{
  "num_key_value_heads": 4,
  "hidden_act": "tanh_gelu",
  "norm_eps": 1e-06,
  "lr_mult_up": 0.638,
  "decay_shape": "linear",
  "dataset": "wikipedia_en"
}
MLP neurons of a small language model. Each row is named by its layer, matrix (down: output weights) and neuron, and shows model dimensions 64-127. Each number is 200 + 20 x the weight over its row's rms, rounded and kept within 0 to 999.
A block is one neuron, or neurons of one layer that tend to fire together. Before each block is what it responds to, as a language model described it from the Wikipedia text at the highest values.

Main narrative verbs. Main verbs right after their subject or after was/is, in plot summaries and biographical or historical narration, such as gives, follows, assigned, set, announced.
L3.down206,202,185,201,195,193,194,181,219,208,227,206,201,190,199,235,200,198,205,188,234,197,187,242,198,198,202,203,186,190,217,204,203,173,214,181,186,203,231,186,206,221,204,182,190,187,231,162,235,172,197,224,190,170,206,209,178,194,212,178,206,211,236,191,222
L3.down322,197,168,183,185,221,167,207,229,209,201,197,187,193,228,189,198,245,198,209,215,202,186,204,182,216,164,208,206,176,196,153,226,195,217,191,210,198,222,178,198,183,194,221,166,203,207,194,203,221,202,221,203,214,231,202,238,205,210,206,187,225,172,212,248
L3.down340,194,193,213,192,209,172,207,190,132,219,196,217,150,192,189,190,182,165,186,185,197,186,193,194,249,178,259,197,206,219,183,196,211,212,175,187,228,204,207,213,238,227,180,200,228,178,191,151,186,182,188,193,178,211,175,216,228,190,192,217,174,200,181,174
L3.down462,212,229,203,162,208,205,206,177,198,215,189,173,204,229,178,218,205,207,216,173,176,198,190,173,225,224,207,238,185,227,186,208,197,192,165,180,212,207,217,150,218,224,189,206,205,182,203,175,232,206,189,186,193,196,197,152,234,159,218,199,195,204,194,217
L3.down478,195,217,207,168,212,186,198,203,191,177,218,187,171,199,188,217,215,188,212,197,172,191,181,191,188,209,216,219,246,224,201,191,209,185,196,186,210,213,219,185,174,182,169,204,208,191,240,193,203,171,211,206,202,216,192,183,197,174,165,236,175,241,226,190
L3.down486,178,225,188,219,216,192,202,188,199,198,183,163,192,181,198,207,192,222,183,189,218,186,212,170,204,237,208,190,193,201,177,192,222,231,184,213,214,197,193,181,195,231,209,189,176,197,207,216,221,179,142,209,249,221,184,194,228,221,197,199,200,207,221,214
L3.down754,191,214,230,210,222,173,212,177,186,189,243,202,215,218,241,230,203,182,170,221,193,195,204,237,181,194,173,161,156,235,213,198,181,220,229,219,208,191,202,197,201,177,165,191,159,160,194,199,210,207,236,209,191,162,170,264,231,206,189,256,198,178,200,208
L3.down972,169,200,187,182,202,226,186,218,152,190,173,218,189,189,241,192,190,183,203,230,185,213,191,191,212,188,184,208,209,222,190,223,188,185,218,200,180,165,189,225,190,257,184,181,166,205,229,227,244,193,198,205,176,189,225,183,234,172,218,206,185,144,178,203

Capitalized name-start fragments. First subword piece of a capitalized proper name or title, often in table cells after a pipe, e.g. Con(nell), Win(%), Qu(ad City), W(WE).
L3.down230,229,189,183,224,198,216,217,193,201,221,191,172,182,208,182,173,202,199,174,202,193,158,202,158,189,207,184,192,196,220,204,194,200,197,144,193,220,213,205,195,187,187,199,195,206,220,260,177,194,183,224,169,186,199,224,169,216,205,229,203,232,194,176,200
L3.down313,239,195,192,211,202,186,236,214,194,169,214,180,199,219,208,206,193,217,190,205,175,219,200,209,184,250,192,202,217,187,206,186,241,194,205,225,224,212,202,205,216,225,186,165,208,208,192,201,205,177,201,198,247,195,191,229,180,228,173,210,175,205,194,184
L3.down359,193,167,218,166,165,160,183,192,198,201,250,179,207,217,234,211,223,197,183,205,194,197,196,184,195,238,197,216,238,229,220,168,214,205,241,234,162,215,190,220,193,202,172,218,225,194,204,174,194,219,203,204,196,221,213,223,188,204,243,189,220,154,210,176
L3.down438,181,193,204,213,207,232,193,196,225,220,179,217,198,170,206,212,172,202,246,239,212,197,191,188,210,214,224,186,193,189,168,192,183,174,187,204,213,184,193,200,223,219,158,197,185,200,164,176,182,208,171,229,211,171,189,227,200,210,206,198,210,182,231,207
L3.down470,245,195,193,195,210,222,186,180,198,196,188,201,213,211,193,210,233,223,211,242,241,182,200,196,192,210,193,193,228,198,194,180,206,179,177,192,223,187,190,207,166,218,196,148,200,216,200,191,225,196,172,224,217,217,227,192,206,207,199,205,205,224,202,191
L3.down519,212,257,220,200,206,192,225,205,175,197,169,185,169,185,195,211,179,204,214,191,206,205,215,205,217,161,175,209,202,209,170,205,208,227,174,200,194,190,166,223,218,211,190,226,185,234,216,168,235,226,178,191,219,201,211,224,194,212,167,180,184,206,206,175
L3.down607,220,198,191,210,146,198,214,209,194,177,222,214,270,194,187,212,198,215,222,247,250,198,221,217,194,196,215,201,178,211,183,152,201,172,204,234,163,225,195,222,219,212,175,199,207,205,263,205,230,225,229,237,217,185,252,224,184,205,171,238,250,177,222,204
L3.down636,184,236,191,207,209,225,206,154,236,226,211,228,193,161,183,188,230,164,192,194,187,203,206,208,194,227,150,192,208,205,154,184,206,229,199,213,199,177,181,197,165,217,213,200,172,219,250,211,226,180,201,199,208,210,207,203,203,179,192,226,204,200,185,203

Word-initial fragments. Opening sub-word pieces of longer words, especially capitalized or prefix-like starts such as Tur(kmenistan), pre(cipitation), Dur(ing), Cre(scent).
L10.down293,214,173,181,204,190,168,226,182,219,223,195,177,197,210,218,193,189,204,202,183,202,250,208,183,217,233,232,178,157,183,171,208,183,206,226,206,214,210,206,225,210,182,239,198,204,183,211,192,199,188,194,237,222,192,207,154,203,192,215,207,230,218,231,185
L10.down580,193,212,215,207,205,218,207,193,179,220,178,175,192,187,187,214,172,195,196,195,219,208,205,218,201,241,200,194,191,190,191,202,189,220,223,168,189,227,191,173,204,202,141,202,210,181,189,229,222,224,194,184,202,219,192,217,165,189,187,205,214,230,219,207
L10.down610,219,197,208,188,188,223,201,180,207,160,214,175,243,216,183,221,197,168,189,206,202,168,191,169,205,192,199,173,190,197,200,218,204,180,198,200,212,206,182,191,232,194,200,196,207,227,195,193,204,175,193,223,227,204,223,190,170,206,215,195,230,211,210,189
L10.down620,189,196,191,213,207,194,208,211,219,177,192,213,222,183,209,213,204,214,216,177,172,193,232,201,239,187,177,218,210,198,210,232,169,220,171,214,224,184,202,172,192,188,190,216,196,226,190,202,159,211,198,174,210,203,176,248,204,177,204,219,207,181,199,171

Main verb after subject. The main verb right after a sentence's subject, usually he or she in biographies, such as took, served, played, established.
L12.down423,199,205,210,186,200,204,191,222,190,206,247,214,192,207,197,191,178,183,186,202,157,190,177,210,198,214,206,203,213,187,199,173,135,235,179,202,180,210,174,213,199,211,234,241,193,217,177,215,206,217,210,210,188,178,199,188,207,184,183,197,189,209,207,175
L12.down896,214,183,166,214,205,176,206,211,186,246,177,151,208,162,212,179,171,172,217,209,244,226,231,181,198,167,211,201,233,188,199,173,197,229,176,225,217,217,206,183,199,189,195,207,188,205,219,223,194,198,201,222,164,183,241,143,231,219,209,195,196,218,201,213

Infobox field labels. Field-name words in Wikipedia infobox lines, usually right after "- " and before a colon, e.g. Language, Born, Family, Area code; rarely "to" after returning.
L12.down701,213,209,187,165,202,217,182,188,192,193,217,199,204,212,181,223,197,228,198,211,207,198,196,172,203,216,230,209,184,193,223,237,252,209,180,214,156,172,211,188,233,152,219,193,235,149,180,183,189,191,194,215,179,247,154,196,150,204,179,185,220,180,209,184
L12.down858,189,202,221,186,184,204,217,202,235,187,211,183,201,196,227,203,186,239,166,210,175,206,198,195,240,208,190,204,192,220,206,207,192,173,187,215,180,226,199,233,193,206,216,181,224,205,190,196,205,195,211,174,171,247,170,217,184,213,210,182,202,197,195,194

Main verb after subject. Main verbs right after a named or described subject, mostly speech and reporting verbs such as commented, claimed, told, discovered, often with a suffix still to come.
L10.down252,217,182,205,200,208,184,195,184,190,195,202,206,219,216,205,227,188,170,227,207,202,194,185,248,245,199,179,212,220,240,193,183,224,183,192,197,218,213,192,169,188,175,221,209,167,219,224,212,202,187,188,199,216,183,170,226,200,191,215,209,219,181,199,184
L10.down637,213,222,173,220,201,236,224,210,147,183,206,168,173,231,218,205,144,225,226,223,206,195,159,168,224,214,186,176,229,209,195,198,176,198,189,181,196,183,194,202,180,193,207,172,193,191,215,228,180,189,178,188,224,209,178,187,197,154,199,246,221,178,207,212
L10.down797,198,174,188,176,203,179,186,197,198,204,207,211,202,202,225,179,202,214,190,215,236,187,208,224,176,213,147,204,239,170,170,178,230,197,231,203,192,189,180,176,216,206,183,201,210,224,206,180,223,186,190,204,185,180,180,198,186,222,185,207,179,209,156,209
L10.down830,229,201,165,196,202,227,188,201,217,224,206,196,213,213,226,198,186,153,179,195,220,180,182,208,206,206,212,166,236,200,215,187,224,190,221,186,206,171,181,190,210,210,240,210,201,184,176,212,190,230,207,179,201,222,175,241,234,220,258,211,211,156,196,175

Context-dependent polysemous nouns. Common nouns or their first pieces whose sense depends on the topic, e.g. track, organ, player, complement, tissue, veins; also some commas.
L12.down270,180,195,189,223,208,177,206,207,214,190,215,191,226,199,211,207,206,186,193,215,220,211,211,178,164,209,180,211,210,209,198,204,208,173,180,222,216,201,193,175,218,188,210,177,200,220,221,211,221,179,188,217,219,222,183,210,221,208,187,226,183,206,148,190
L12.down625,215,228,219,201,183,201,220,195,193,232,220,181,196,192,188,232,228,206,192,215,186,183,256,162,240,197,198,222,211,200,188,198,167,200,212,223,215,173,165,177,192,205,197,201,217,184,228,174,202,203,208,154,202,192,184,193,187,218,217,193,204,207,186,199

Sports results tables. Tokens inside sports results tables and medal records, such as medal, Championships, event names, three-letter country codes like RUS and USA, and the unit m.
L3.down99,179,214,193,253,190,182,177,190,198,193,203,194,228,186,222,196,205,196,186,191,154,176,207,232,201,203,207,236,229,214,204,192,159,222,213,211,227,207,197,220,208,185,208,168,216,143,246,184,190,166,199,213,224,196,178,260,230,213,208,227,206,230,197,158
L3.down169,213,216,232,225,207,212,220,218,171,228,187,204,179,232,203,196,175,209,199,177,201,206,193,202,183,185,210,220,202,167,216,231,249,214,202,162,234,213,197,216,154,221,197,213,198,174,177,202,179,201,203,207,182,203,201,247,206,216,222,218,220,182,192,171
L3.down184,201,205,195,187,214,222,214,196,199,191,194,219,237,232,178,206,210,195,214,183,213,223,238,206,211,186,194,239,197,186,190,196,189,221,193,195,191,175,197,198,211,198,161,198,158,178,155,152,206,218,228,191,184,205,195,218,214,209,167,176,192,200,166,177
L3.down303,205,193,244,219,198,192,237,181,243,183,188,224,197,232,194,175,207,223,216,236,195,242,182,180,199,224,166,198,180,184,170,233,217,202,187,206,148,188,200,214,174,174,175,173,193,213,194,182,209,163,225,207,196,208,190,197,224,200,203,176,224,203,195,203
L3.down389,216,193,203,200,187,209,201,238,204,210,211,223,205,184,189,194,182,194,237,176,204,188,196,175,209,174,248,241,197,217,218,174,195,220,212,212,205,218,184,159,247,201,190,208,174,198,221,154,199,224,162,196,185,215,198,257,179,234,221,190,201,214,205,191
L3.down690,205,186,207,176,193,209,221,210,209,152,184,218,220,202,189,196,198,205,207,256,207,224,225,188,184,211,189,177,166,221,181,219,244,220,191,220,222,194,173,182,178,238,208,239,195,219,210,189,208,235,191,190,197,205,227,209,217,163,209,206,163,167,176,171
L3.down805,173,209,199,201,202,173,192,213,199,219,190,185,212,194,213,189,200,198,151,220,187,198,198,206,238,181,215,216,197,187,226,169,208,235,156,162,198,216,191,197,208,209,202,198,184,204,214,202,204,215,186,190,195,199,223,198,209,204,209,209,204,194,237,226
L3.down987,201,207,223,174,198,181,220,230,146,221,215,214,178,230,198,188,183,209,190,162,192,212,195,192,202,196,156,209,210,213,181,200,186,218,221,217,207,225,171,196,191,195,200,187,205,197,228,208,189,203,210,226,181,202,195,174,185,184,184,217,216,201,201,207

Inside-parenthesis abbreviations. Letters within capitalized acronyms in parentheses after a spelled-out name, e.g. (NFA), (CCWD), (SIAA), plus opening brackets and digits inside parentheses.
L12.down415,183,200,196,233,212,188,155,209,240,198,222,162,203,187,186,204,215,203,204,233,234,173,185,188,199,203,160,216,206,186,271,206,164,239,209,218,164,233,190,206,237,186,222,181,182,184,156,202,239,200,211,205,208,186,176,206,186,201,214,213,215,193,200,219
L12.down894,216,209,182,211,187,222,196,210,201,230,205,181,185,217,190,179,216,235,204,211,191,202,207,226,191,176,182,209,226,194,184,182,223,182,197,143,213,243,204,200,177,186,193,177,172,203,188,201,198,243,227,214,197,161,179,234,193,177,184,203,207,221,239,214

Work-type nouns after articles. Nouns naming a work or subject, often music releases, right after the or a: single, song, track, film, band, video.
L3.down306,190,213,192,161,231,186,221,215,199,207,178,187,190,189,199,198,212,196,216,206,189,200,202,236,204,201,192,177,180,206,243,225,227,205,233,158,232,192,164,232,176,178,225,231,201,195,196,198,220,181,228,184,186,199,235,191,192,198,207,219,195,201,220,231
L3.down440,229,209,191,219,203,197,203,208,202,194,195,207,186,178,204,228,187,212,192,185,196,162,189,185,171,218,199,201,171,197,211,217,198,203,177,191,238,209,215,227,164,249,169,193,176,192,203,215,185,189,179,203,199,206,219,175,219,209,170,221,210,227,217,196
L3.down445,220,211,198,184,198,211,214,180,213,234,153,191,232,212,230,190,210,234,195,228,234,246,220,216,218,203,238,205,207,190,244,209,234,202,195,205,206,206,207,171,201,203,227,207,223,174,200,224,179,202,181,174,204,176,197,199,213,197,222,202,213,208,213,203
L3.down495,219,190,224,181,195,205,179,189,201,199,168,249,184,218,218,209,218,194,231,166,185,198,212,203,202,177,239,213,218,210,234,223,193,211,187,197,216,184,166,191,202,246,219,239,173,225,176,180,219,226,146,186,204,184,187,216,194,168,207,203,178,163,218,209
L3.down584,196,204,193,198,204,201,168,230,196,212,204,199,260,226,204,192,199,187,184,216,202,206,175,193,201,169,163,202,202,185,187,231,214,206,188,213,196,188,247,238,182,233,216,214,172,177,171,201,175,188,221,165,171,215,191,248,199,179,205,224,186,211,162,196
L3.down647,225,226,191,226,210,186,212,221,208,238,206,183,191,182,212,236,209,198,205,181,217,183,187,214,204,190,193,178,212,210,218,211,196,225,182,177,188,188,163,210,215,210,203,206,202,199,181,157,177,208,201,168,205,196,196,207,211,206,190,222,206,233,155,174
L3.down748,182,223,209,201,237,182,194,187,167,214,211,160,205,195,202,218,173,201,193,188,191,153,216,204,184,231,211,243,207,229,213,182,191,211,191,181,220,166,188,171,195,216,198,214,231,193,180,208,200,192,196,217,210,204,184,183,187,181,185,231,190,183,185,215
L3.down767,183,172,196,201,200,178,181,166,182,176,241,221,177,206,195,199,204,175,206,181,206,228,176,210,168,246,192,215,208,239,192,198,205,184,197,152,173,222,196,236,191,177,211,203,168,189,167,180,200,222,178,203,206,211,217,174,201,240,195,198,215,223,177,192

Opening bracket and quote marks. Opening punctuation that starts a parenthetical, quotation or note: open quotes before quoted titles or words, open parentheses before acronyms or years, and superscript brackets for footnotes or tennis tiebreaks like ^{(7–3)}.
L3.down35,229,185,181,183,182,204,220,195,205,206,215,177,212,162,184,168,215,233,213,181,180,179,194,189,221,210,171,202,189,200,211,200,202,192,227,202,178,250,164,215,196,197,194,171,188,224,199,207,215,184,212,223,214,203,236,177,186,186,177,184,241,228,200,203
L3.down95,188,189,193,216,194,225,221,181,170,221,157,214,196,236,200,188,229,206,181,197,202,196,197,209,216,188,215,244,232,208,234,199,205,225,188,193,197,232,217,190,183,210,206,190,189,206,179,162,191,187,192,216,208,192,233,180,217,205,203,254,190,214,190,188
L3.down278,205,180,214,187,214,172,199,206,175,197,192,200,200,227,225,192,186,176,157,207,197,220,187,205,179,219,209,223,201,209,230,225,204,220,188,210,200,215,196,231,214,191,186,209,207,198,211,219,158,187,185,195,215,160,187,208,235,202,213,220,198,220,169,168
L3.down421,207,181,218,190,206,191,221,196,210,166,166,169,164,206,179,189,190,196,229,146,236,218,189,194,208,197,244,197,216,208,211,216,169,209,210,217,202,196,203,211,224,221,223,169,194,215,187,215,200,234,206,188,208,199,201,210,218,230,201,232,198,178,208,212
L3.down529,211,187,213,204,213,188,191,202,176,212,214,154,192,196,207,174,205,195,186,187,196,188,213,202,239,189,225,203,204,214,201,239,185,220,202,191,206,197,222,208,169,212,178,182,207,221,203,192,205,213,234,218,206,191,189,247,216,184,213,229,204,169,187,206
L3.down538,167,180,206,218,205,196,255,214,179,225,199,168,182,200,186,185,209,189,152,164,182,191,180,187,220,232,191,195,247,212,222,210,185,174,210,213,185,223,199,218,192,222,182,147,193,235,208,222,267,162,224,212,197,172,228,192,210,202,197,204,236,187,211,180
L3.down674,169,189,203,192,210,183,214,222,152,199,190,173,189,204,179,170,228,175,194,213,210,178,173,220,217,202,222,200,217,202,191,225,190,221,184,151,203,217,186,216,211,236,210,182,208,218,204,217,176,191,188,232,190,218,223,213,181,197,209,235,207,188,222,191
L3.down984,215,237,223,196,204,203,229,192,202,204,203,172,173,214,222,170,220,263,207,174,195,186,202,225,197,232,160,212,185,202,176,240,203,220,206,195,218,166,184,213,206,212,238,170,191,194,219,195,194,195,214,209,182,196,186,246,249,188,164,197,181,171,162,203

Opening bracket after term. Opening parentheses (sometimes quotes, brackets or hyphens) right after a name, title or value, starting a gloss: "Satya (", "Maryland (", "Yes (".
L10.down107,161,229,238,199,199,196,198,244,192,230,204,227,187,199,241,211,215,187,175,184,198,179,219,183,199,172,177,203,211,177,192,186,186,205,254,192,168,164,198,222,214,260,259,172,198,181,216,201,201,214,186,206,203,184,171,235,204,209,156,218,202,160,184,183
L10.down186,177,203,186,194,204,190,200,219,205,217,237,189,222,181,213,235,199,196,203,192,255,188,191,189,215,203,195,180,213,210,193,189,180,218,198,213,227,182,188,123,233,221,220,199,202,234,207,189,186,191,216,203,206,220,173,185,175,238,202,223,200,166,201,216
L10.down327,204,199,185,243,195,177,208,203,211,213,199,180,171,168,160,226,183,210,210,195,214,190,183,199,187,220,174,214,220,207,190,233,161,160,223,187,199,220,217,182,205,232,230,209,197,177,210,201,199,210,219,178,190,181,220,169,203,209,211,200,208,190,218,197
L10.down457,175,194,197,210,206,195,159,216,216,193,191,199,207,188,229,209,222,166,221,190,204,187,213,188,226,211,221,189,208,188,180,231,217,182,216,162,185,176,211,173,218,232,234,153,171,208,185,162,204,209,211,162,171,197,161,185,170,186,196,223,199,202,229,200

Sports stats table cells. Tokens inside wiki sports and results tables: the pipe after a number, unit words after distances like 200 m and 400 metres, and medal after Gold or Bronze.
L10.down176,202,213,198,188,184,167,197,210,119,214,195,185,219,206,185,202,197,196,220,249,189,187,242,229,197,183,196,156,196,173,192,221,180,193,210,199,204,163,181,240,217,199,227,212,220,207,190,183,204,184,187,170,212,190,178,215,195,213,177,206,204,193,203,207
L10.down880,210,192,234,186,201,194,222,190,197,204,163,183,173,189,202,236,220,207,203,184,180,211,218,203,243,243,195,194,168,207,195,161,203,227,204,223,197,232,215,201,164,233,220,156,177,204,202,178,201,193,210,198,198,207,188,197,227,225,223,201,192,169,203,224
L10.down919,213,175,206,208,194,181,194,196,225,191,169,201,224,205,154,252,200,205,185,180,177,214,225,215,174,213,208,211,163,178,206,211,225,216,222,194,211,160,204,186,215,203,216,211,211,202,235,216,192,165,200,222,220,206,187,202,196,207,174,203,189,176,211,226
L10.down1013,190,197,225,191,186,157,219,196,183,225,195,196,200,227,213,175,210,223,183,226,182,215,198,228,171,189,221,222,211,228,221,154,220,209,196,220,212,214,222,202,151,183,225,205,212,183,162,207,184,165,156,219,220,241,189,211,187,170,170,221,213,196,225,206

Article topic back-reference. Nouns naming the article's subject after "the", used to refer back to it, such as the film, the company, the song, the album, the team.
L10.down69,196,201,173,230,207,204,193,196,152,208,157,226,177,199,225,211,195,186,222,198,205,206,234,180,160,186,173,236,210,239,195,186,174,164,204,198,224,197,198,202,188,233,175,184,261,225,167,187,187,233,226,194,204,139,219,175,218,197,176,204,192,216,204,192
L10.down162,185,228,182,216,208,204,205,207,198,174,177,217,208,195,170,195,196,181,210,211,210,213,226,182,190,257,200,202,204,202,197,174,207,201,184,208,204,235,199,190,216,245,171,165,203,200,193,187,194,174,184,197,238,201,197,194,213,185,203,202,262,171,235,218
L10.down800,226,204,174,184,205,177,160,194,161,204,167,183,250,187,212,209,210,193,205,205,223,206,219,203,204,206,220,198,204,190,205,170,208,200,167,201,178,177,179,169,163,202,207,217,192,178,150,210,191,196,206,240,199,195,203,177,189,184,217,185,177,223,170,183
L10.down835,221,221,197,202,197,215,180,213,182,214,170,175,171,185,194,209,185,219,183,196,189,189,159,169,188,156,223,181,164,214,213,224,236,189,194,165,162,182,223,223,201,187,202,219,198,206,192,215,209,182,198,197,207,196,173,193,191,180,199,236,198,216,197,213

Infobox field labels. Capitalized first words of field labels after "- " in infobox lists, such as Production companies, Class, Track gauge; weaker on headings, "according", and "of".
L3.down308,176,185,221,211,215,232,215,190,219,199,197,226,163,209,183,179,220,200,158,217,197,193,197,215,160,181,209,199,193,203,209,208,215,227,186,197,228,219,228,194,183,185,194,162,176,191,207,236,178,186,197,198,200,177,222,231,173,213,215,186,205,221,223,183
L3.down459,206,214,192,221,205,230,201,177,210,225,238,208,229,175,202,187,191,207,186,166,200,194,165,203,193,179,212,213,167,178,153,227,181,201,154,190,200,186,215,248,200,196,185,207,190,225,221,189,204,183,195,181,219,183,185,181,188,184,184,180,204,184,180,204
L3.down465,163,241,210,204,190,187,189,174,171,232,189,188,199,212,189,239,203,202,176,195,193,214,199,165,196,203,239,225,204,192,200,221,233,189,213,224,202,176,217,168,203,201,218,216,209,219,157,233,174,184,183,210,190,159,168,191,207,216,189,180,213,175,199,188
L3.down633,195,198,199,209,218,224,189,163,229,198,193,188,164,191,214,206,199,216,203,202,222,228,208,192,215,211,167,246,197,222,223,205,216,218,194,234,200,190,238,234,225,217,233,216,202,219,229,221,192,164,170,180,201,203,218,201,182,216,186,195,212,170,214,189
L3.down776,194,195,210,218,186,202,238,218,202,188,197,204,192,215,160,197,212,230,207,234,180,206,226,240,218,205,185,209,217,194,171,231,225,176,177,186,172,171,216,204,235,208,184,197,160,204,194,180,233,184,223,211,198,214,201,190,183,222,232,181,233,183,173,195
L3.down889,225,196,225,217,203,208,173,224,181,209,184,235,222,196,192,200,175,196,199,183,213,202,181,187,175,193,208,200,163,215,195,189,189,171,251,190,209,206,179,183,211,202,172,183,202,189,184,200,228,181,209,204,186,215,232,208,169,240,207,194,224,244,200,192
L3.down931,205,237,208,165,210,194,155,161,213,184,201,208,221,188,223,199,193,215,183,227,194,172,192,224,181,227,224,230,198,206,227,198,205,150,177,210,179,183,227,204,155,235,220,214,234,177,203,202,203,174,178,190,225,196,176,220,182,176,174,182,200,168,199,229
L3.down963,186,172,192,203,189,199,199,201,210,209,214,187,221,177,222,206,218,217,221,170,168,191,212,213,219,189,167,193,203,220,218,206,200,189,222,202,206,186,204,215,219,198,226,203,169,201,187,163,218,208,198,225,188,191,223,212,198,183,202,220,212,221,196,186

Structural header words. Pipe separators and words in table header rows and infobox section or field labels, such as Title |, Career information, Area code.
L10.down212,209,237,183,192,158,215,211,218,201,181,207,188,180,209,190,204,198,210,206,251,228,204,182,218,200,195,201,219,176,237,216,182,184,212,185,210,188,184,226,231,225,176,197,222,191,174,243,162,217,181,225,213,173,197,204,207,179,195,202,175,186,198,166,185
L10.down295,176,188,176,204,215,228,229,197,175,191,199,246,209,177,194,226,198,140,210,192,226,213,213,208,160,207,199,212,193,209,204,176,217,175,192,198,200,204,182,179,217,237,157,230,185,222,155,196,177,205,194,199,210,167,214,192,222,230,206,195,215,203,186,218
L10.down538,214,213,212,205,184,164,172,208,202,203,201,180,203,191,208,226,188,170,179,207,173,178,188,197,220,209,187,198,209,226,192,188,199,184,174,221,217,238,189,200,207,219,194,220,203,201,154,191,208,211,226,189,227,176,193,209,205,212,189,194,240,223,187,181
L10.down893,179,221,186,205,198,222,141,218,209,224,211,198,197,195,183,210,201,212,186,214,194,222,193,192,194,191,186,189,218,192,195,210,241,148,210,204,196,205,225,202,192,183,184,204,189,191,176,211,216,190,197,217,208,204,199,141,196,155,197,222,204,206,192,207